config = dict(
    init='uniform',
    init_std_qkv=0.0497,
    lr_head=0.00532,
    final_lr_fraction=0.0,
)
MLP neurons of a small language model. Each row is named by its layer, matrix (gate and up: input weights; down: output weights) and neuron, and shows model dimensions 48-143. Each number is 500 + 50 x the weight over its row's rms, rounded and kept within 0 to 999. Numbers have three digits each. A neuron's up and down rows have the sign that makes its largest values positive.
Before each neuron's rows, "fires before" lists the tokens most often just after its 100 highest values on Wikipedia text that the model never trained on; "fires on" lists the tokens most often at its 100 highest values on Wikipedia text that the model never trained on.

fires before: "-", "\n"
fires on: "|"
L5.gate64:477491464547453520586433537553433542536494471504488501479468462432537497525543479372527427510544528398484447492409473451506552559454506454511511529481575444488487491559485525517432573565424423460590496459586473498508485591552528468453486573524385546474540506548487503597529543550499490564
L5.up64:495525533445525462521492494559451455453538549481498593438578572438373557552496506521502495564496488417470532490569475602496512379475498479475608503483544491484478425513420434516482459472544522469422458585548493579388468471443506564510499506500550383456486575543518492538480432501541532460
L5.down64:496398498474389473513468544448474505379471505568506511518523468479501483559437505425475507532516446506461471561513376443528508486421491465531565404547480459500511528484526426469458471486452624524524496447506599419468454538459507506488562493482487480423456486504519589403481539520484512449

fires before: "|", ".", " |"
fires on: "  ", " 8", " 5", " 10", " 3"
L3.gate216:427502511396515528534430513487505531575436451573574475470543441529463534458492661574373509603456574530445469514567410514482463586490516486452499453537406439462364426437481443470406627541463492458424521422557483540498528471589539487483541543474476542473539462471458515567515489506526467454
L3.up216:401475577493506528469506506574596510522565436601506498464441542484453507544497501606469425504545475460433483352501568441568504483557540526501545528486567435500441445523506541546473536529458512493495508502581516515499545545412484509431490531518495520533513391425505496548437591506491520499
L3.down216:484569499533549488500459453569486530471612511455499426573448489620585542590551448582406485467566457539449554460459501422522493497493510551563566543519502531488554570578508415462513532494545525507504494537492525520446497488564446414481319578519514493467441535516492535500535531493482552553

fires before: " the", "|", " a"
fires on: " for", " as", "\n", " at"
L7.gate338:527524467507525507458456523498412528491517426491585532375534560480495482490466435471570511487553594438576514444485447564511486563471434474534454496515437453557457483462521387465619486471452478442579503565479434466515569492498527437550498496535517508524473464482543423482551513479548482463
L7.up338:557437459554615531440499544532500551426549454513598562548506474461505541548556509499544451449523489528372470483498502577492465485547487514464572530457462493481513473498464521475556487579495429472403500389520458438553521432517433391410506445479543451448576503502591504579545505472523571548
L7.down338:525393446516485527531577584553537495578579496546467465487433463549451487526509482468449487466459481565519547496466554613439479418515587486516570398494451569406607581476491483507465505567499508425514526402535567525523498514561538494542541508402493608507528553499470532563425463516546546522

fires before: "-", "y", "on", "l", "ti", "ng"
fires on: "-", "si", "ta", "ona", "bl"
L7.gate123:436568390484568443516623439474527541556420514455513525529487604462519462434485456479539566552498459500493511583439587526426514498454524541525408448473557441465582497506498472583546510467479539475552407466525557375485489516526437521486456439550513465454500546555498447504477469517474523532
L7.up123:488500595445521527483510530540409551583569506530526495477548579430517530603538448514555453594475532497592425561525550514551455571665509645566472491449476543540507528394559475486458534627503503526524466469549522490539484509531581583563521476484481504498547425523483419481473461553521451538
L7.down123:479402540423471546504477436445388497477391463509534505509453515454517542509514480468591473529461516432514394550500495612552522471546496569578485495517511382448388576414519603573559600560498510564568497470516496552394477523470592498583599556477475495573414464503552487476527443510463489516

fires before: "\n", " of", "\n\n", "="
fires on: "=", "or", "ature", "y", "w", "er"
L5.gate43:422455444495500479559467478473481504497493491619472448547569440483477442499449564568475515584591563501447535585471581496512521485477431487500562446541433641553439443425419486471513559560511449572528515526497547492565496445498536472539560414544497438640526469475526509567469479574503532484
L5.up43:558527562537439520489453424456617564441513537500477514569481525460475523461625443507474577567420386387521460490577456527568486536502476503563509554632511394493477543464550545489555456454546506563410456499493519449503509472479531465459547523504453513555533528564468489597447491488473457527
L5.down43:472543516441612547544562531482519559494423516479522555487438507536600541511469585528538452506611488595536530398460478568393469477479581510443467513574480517483497475501559478562496550514511493547527533469456506461531492457487466476425453455523529440480523510435603541469532582388519535536

fires before: " 0", " 1", "ese"
fires on: " |", "oc", " one"
L9.gate158:558506559521518578524518506541481543502386470407527463464494503501408530408576482464529572505506497495557458507551440444408507372513492552533509524504502404529415507532504596533579417521552534555468466493518468374611526526519421479501456542542419476462540451537556426479610476501527476509
L9.up158:587487518464456496469464572415481463487510482456466548464575508510520421465499616575451411431428588556520559483623501549520590581482494463452457422434480443541420401457470529538488476543506557550511448465514483513636541489499506573465560476485388513449512480440397493485570547460477487532
L9.down158:549519461442533446574481569556414425548445524480460587559500512473467507527498468455481496513509415520516497477441541528495528493353462500438492491507529519566656432485600451589474505507554448520473437449455496478442553473389493504454492498473507507458509494518568477529537457519496477552

fires before: "=", "dale", "\n", ":"
fires on: "=", "h", "ash"
L3.gate120:446511403572464517550483530455520550653519482487526523456540501513559566487554615455470565472467629515428348458520531517564496439465527434489493526538534505550463554553485517553504485560572548579470506514433594498495508496523463533458502468514479484513595485453400464500557480435450564473
L3.up120:380505510519574505474520429464493460571475593490552531513566459476448485532562503443509471490423590517488479528490493495580560440570469497560483480574489538466473511543540532414530399429530578512428594561551553534420479480381572443557551467533570503539470580567448529521555446516494436536
L3.down120:486413574479542489483494457528462494473440587577509541501473555515493410511520556476490500473566510460445417474579416507441428513486527559561525473445474402485494468412540533516452581416472459422385582531523496548467495527492526595485442507507546538402489481437601495520405453481481458432

fires before: "s", " key", "n"
fires on: "'", " –", "s", " Bra", " fa"
L9.gate74:561540453554516558453515514529562458492518509490500545519576481453505506530404588449468525479537427525537474571427458480524526550562467441517501430525562549558527428529368423470427573511436482586523589455440419488526458542527526464445487560446547540456512518601584433523517543487420505640
L9.up74:492535537619386565501491513532588554496496458616498544484542540510574480501477484541445457495398520469480561507504548438456450481451458545563547524511455562456459427449466525478479616580479586583488529490476460518588427535556516432405574547497540485484548541525568449489552491483480605556
L9.down74:513475577529563487516487542544538418517520561462467505477515455489541500541443449443526584476434497557490508600476493509591536551479498495527491519474543611502504489447485451506547564441570512513303515452530440533586560503579514635581454465421534637492471586555503410494567507558410513484

fires before: " |", "\n", "-"
fires on: " |", "9", "5", " 1"
L5.gate194:548543514465460511458577506566516531565505562402545525560558404521458531441476384437452471487531481507546493626549520520537597461414475534517503522543506432505500468560542442561563528463526627516470527527506550476528557536520439495494558554523531563443416522504545514564498464473562439523
L5.up194:528440540459468597543444537457581473451497502561446462452495548414556503524551526534530417468523480475501461483561440452426473508471551547524459535444532553492407456626521477538408410445468478522563518528451537507420509490598511628480514508467458503552478465534407460544522506519503583438
L5.down194:487425508492509512573597469400521460525672458513397391498484578575503534453542469448514449564492538513474515522449464497532517495472503599505503510513529368566476566378517466503463452520517495480561532562575572497450553472523499596479514564548529583525484554480494540586584524470481458522

fires before: "|"
fires on: "-"
L9.gate242:521565503507481553510500509480536507553532508493559531500426616519475523483500422499568472541509713478578527528576501592380538490407488481582403542528560452468553571610425478476518596555564472439468488476508513505483490479491461432444464501469526527498451532487530549518544573518537481559
L9.up242:534578614551525568552526466383385550537453505511520474424490423510458512534502560449562424440533517448524514501525494487537517528477511582546558445533575621466472520503540453532496551434506492506527401495530517511443530557450554441431568435402448540515525448489475523520409480514645563503
L9.down242:552442497571529536528563424492375511568350493578481462538517468537506629509552572480519503482576534483529492492503510506512537429587535564543554519485496479503578489532607561485479597541473471477462475478500519520373499530519471320431530399510441613517486575538513556460494560565534529449

fires before: " |", ";", ":", "}", "2", "\n"
fires on: "1", "2", "{", "91", "s"
L3.gate113:500438531535520525456406450510415536470468508462543370452577562573465463558441475508435535511431425482644574507459427452544450433529506498468535435432475584445487421466480556481534556511439474488608611558524458466464477517454401535554548496515436527411458474486575501510446467503529554555
L3.up113:531458472528425529493525567524537442557482508516514415526580484460433493464599477460407468601517486508534479544562416563569518536515487603492521502429525467429460386525367419427488544446475553476487588356448611556494488475507496452557531547447552575505465567489499485485492484563464465515
L3.down113:504462525459574528513524545489501524528504475488515542504489516522514561458442499459433525507464553490411540399567476571456503533500446567473574409533389437533508518569609422490466466545580514518477508525559535519487411385458516561581458484446585518529406574505613506464523570433463530441

fires before: "-"
fires on: "-", " +", "I"
L7.gate302:405506480553467520509513517561519506518493524441587398431382511456494486492615512531574462555421572538497497514524493527494401471412484401536511522420471583555421486540575513560522458504488503542490482433496507526478501483504500415462579507465541580481450538487549485460564561505404337522
L7.up302:520504559508496526537541354556532561576458481478513593456592511461530524545496529440525524436396484590515579482480523463476449550478417394506451559463488445553582442453487552520517530509589593478557456434432462422514456552513508441516392494511536490572460397487531461564526511435555487478
L7.down302:431505530475472512499493503546448501407422507442477577520645569452548427555474535477461537452542490537475512490530295622526500435453436486522486493462407511468505472575572411576601507426520468474454381477493533532480459551480454532545543407531482595518469478474569507543510527578426482497

fires before: "-", "|", "d"
fires on: "|", "-", "ke", "si"
L5.gate421:459525424480631539541609540490426504502457531537542412492606504426554530569562488531459488487562506473502488483552576524520403512458474486515520444539517433501520519469587508561526605509542478505490423578614584503501509554549570499504520504594559535449546493492479518495453580405513556473
L5.up421:507506484496524477500556493550427474446451544478529551575492450480543549402412502569543456534573471448452537518451545563460610462581558370505490422391486503476443501431603482462543532513556568440514479492548569519423404569444517545629546481452547514462531498564434527538546567480523553493
L5.down421:560428539517460474552552458435513468579448477490613527449546454518496520473527534514412523501477504489584496516548571497598451434591490519515548449478513446498542508443440576476430505529523552570533540497474504413456561473508549590560453451522412377578482520605525441538464530573487425441

fires before: "-"
fires on: "-"
L9.gate132:546450531470479513478475510556600520572522497583605512488539475537515540389463477468436456635534575583465454470618584504485454633526468529494495466516443429498555497441461515505480482599380433485522550541537469440560470455568390510508484500520555457516502480477494489521524576460471474565
L9.up132:478548426536466414521546447488514477508495507387606474498498525496516487534461490557485483484396527499429433483450534482561536560555611438423536499483555480451532599463459503515511561509416522505471479473515510528430477514474540438523554430500515538564517422493474520460462524501608407469
L9.down132:523544442497532589455374517573439449525567516460477403473511460604432496436534461489592427535582548506526466408489504491402457465536460555514539565558435407589599469562565466417470497532466500511456424575491471468557502547536470485434475564499467492423525521463493458525558408479494435485

fires before: "|", " of"
fires on: "  ", " number", " sometimes", " Star", "N"
L3.gate424:529456587487430540516492422491489482438514467488491533435512533475541490501497499419509522494547519514449573562521511394556491500530497438542548500487425471572531368506530513345430475467483511559566494676493521492508608533438523431416511507549506529449475504516424528496550538500563556478
L3.up424:561452395527533403478526567488524498427470617434534504479462469601563473499455462479577519464427512565496521514536483533453488488421556545595572412556465523562646449530511578485478450550515549478459514429460529548500408464506472568501591414427497481502579575533494473512478458559517503533
L3.down424:519490457462474498427465556496463554538389490402539463573520503544469469567570471590545556515492432497460423408486533583519509523530490494473420470450563531409543562561476584552550562509418506515563642564522515502533530517555457627484552415496444512493507441511506463513487462500513480495

fires before: " the", "=", " a", "aki"
fires on: " by", " of", " =", " Has", " Of"
L2.gate94:481584483557406455429526581541514518493473493505462414514444391475511471518519597443448584523538509517390494497484396538499569521488472497497494500506499544525460461450492487508580595448570512526540478525407517524450518536586497499404481561497446413465564404483499436457603553510508423547
L2.up94:502552550597487459486502407417586503454515424545468458533466519562587449458442560507480548512508519550517408521452459426535497452509501491449482533515470482478465547446429459433434605515530528460493496494531427446518489492542511531489446425581514485412528407402602467436491498508424431484
L2.down94:498479442608465514439438493461581405444465465539518523474445581509549549448463531490482441474520487529526448425470499431554424528471503547524477498553437426442504521379429451457542532483391503565470545482496412459414448517514524450433496465548524487368418499456497542508521544510532557524

fires before: "\n", " a", "\n\n", " an"
fires on: "=", " (", " is", " was", ")"
L7.gate339:499505503421555497537488457424469421542443451615357443483457576538578522579472563472420516405494438432462502581447483493436485497447451535489447665437532406517494526558580431431448582469471481503368506557590462494430525512482485453472390504530516533496538592477517487529478544419455556543
L7.up339:456537390479532536502408524510483578468388427571465476472425563480447516492495507526452608440578521502545517553448473458542463478516473473550433561470486528523480531595475371485490528441429522488468444513542445526526443512570530475460357468486553415464516548467506480582484567437457464518
L7.down339:510519543503459421412543453543558498410443537380554519490501464521569531429483450486564462617452491505514461442468542525477538523544561511489585448529491546440475425413527588469612482506517531544632535405442496539452553519462473534540632510516493552553495400495540508467539455571526495465

fires before: " |", "1", "0", "ative", "3"
fires on: "–", " 0", "ern", "n", " |", " 1"
L5.gate111:533514492531475461457407517586551497468481555539492459411566516507469520614572475539473462535477580557646440408450498510574460518512569540513493418469585530467533504526549540488546482492424449486520408456479542503438459528407550492471439510411496401442557532549526476436539457529487489578
L5.up111:511539492586526469398515448439526508554505478557538491506455593669509554528431539535455556431463498563525580457487516548509450523488561524487483456528545505566566534560469487507452388550512498519496405499352612448565560546513463504555539460591460499483470557565532479433469484411494567568
L5.down111:512508490472469522546452513507463544578375428466551491466517542422448532492589470502515537448535549482598439493448538498495473498533413578626451466508500432518578555434417577445523562552498376474554604511423434442461434534428576479458510544487419554481520533448549417488481535472581568529

fires before: "-"
fires on: "-"
L5.gate13:516554483428559612588511423575508536482507487483504457537541598505488477426502395586404487527455571581483488524452539537450508592536490568471435485480506497419458455495460447392531581480464405520511499487539493545557583504518467472564511493478525486570549504428508484569580452465419519490
L5.up13:567449551456390538507599460486512510552501450518556473494487503509496456470542436529544548576560549607446419554481550433573541489458459481514484500502493473604640510428553600502512492506456484533543480466500549493487536523542454501504550538477537447431518518512511539494458522456483510591
L5.down13:468533537610552469531507517605550417488517541431479580441434441541469500517489528522490431538435581526442523628593524461513581563484493541538386541506456453506449547421476488551545502455484432524501492425444484492531536494501482472496487466526531483545546469442512423516488539482434419542

fires before: " |", "."
fires on: "3", "4", "9", "8", "1", "5"
L3.gate48:579515524507499475524510490429419545451475495588542518442500590446485535496528440493509586438624482512557490510495578503468597345454445530497475500468440497506519557460488484455453505590566533538497484526497523505547520476486445486417472455595511507411477517509458502553439485441394515552
L3.up48:434516535552505455515485506463517497524523600426471519442514497520547511426435573482474472542542449517490512510474496385613462488589541463462504418501445479483476558444446592429529453504424472536482597513525503551520568493539464399487472507568503528498467450485459460521550541468501532476
L3.down48:504467512455448439548549429500597406514495494513501585496554534549549527535527521529462484367431508512503561523446559459485457540533495547471491491593462422516481484561469489387558523443433527511506570431410549512545451468454503392438484465523503491557381561405401495448487541552491514590

fires before: "=", ":", "S", " place", " \""
fires on: "\n\n", "-", " |", "="
L3.gate160:495513563434414480594446525433500579505499522469439586460469476494469416503545430497501573564579481417507520583570487514530490531490499478538447535510353366510576419432500569418441481471500486374553507513566484408562447553464549428476546516480498517476481508423531499467497510457510429543
L3.up160:522482552566516448512469498451381564471478496564603646506422474511511317496443416485487549537549545442503477537638514467497482531488575502499420517548485468456569578496511443418453507472523504464514476480536457422462510523516584455588523593528479498501449625418505478427462453558497477523
L3.down160:566569516456500555420488455470552538584500448555412437561503428499375506447499514552493468469495519558581435531566464473371568528487400418512510444531524515536440430440485470495505508497414540462465457489632465479536470605531544581452469497533498533551544491475445489522488424459473541465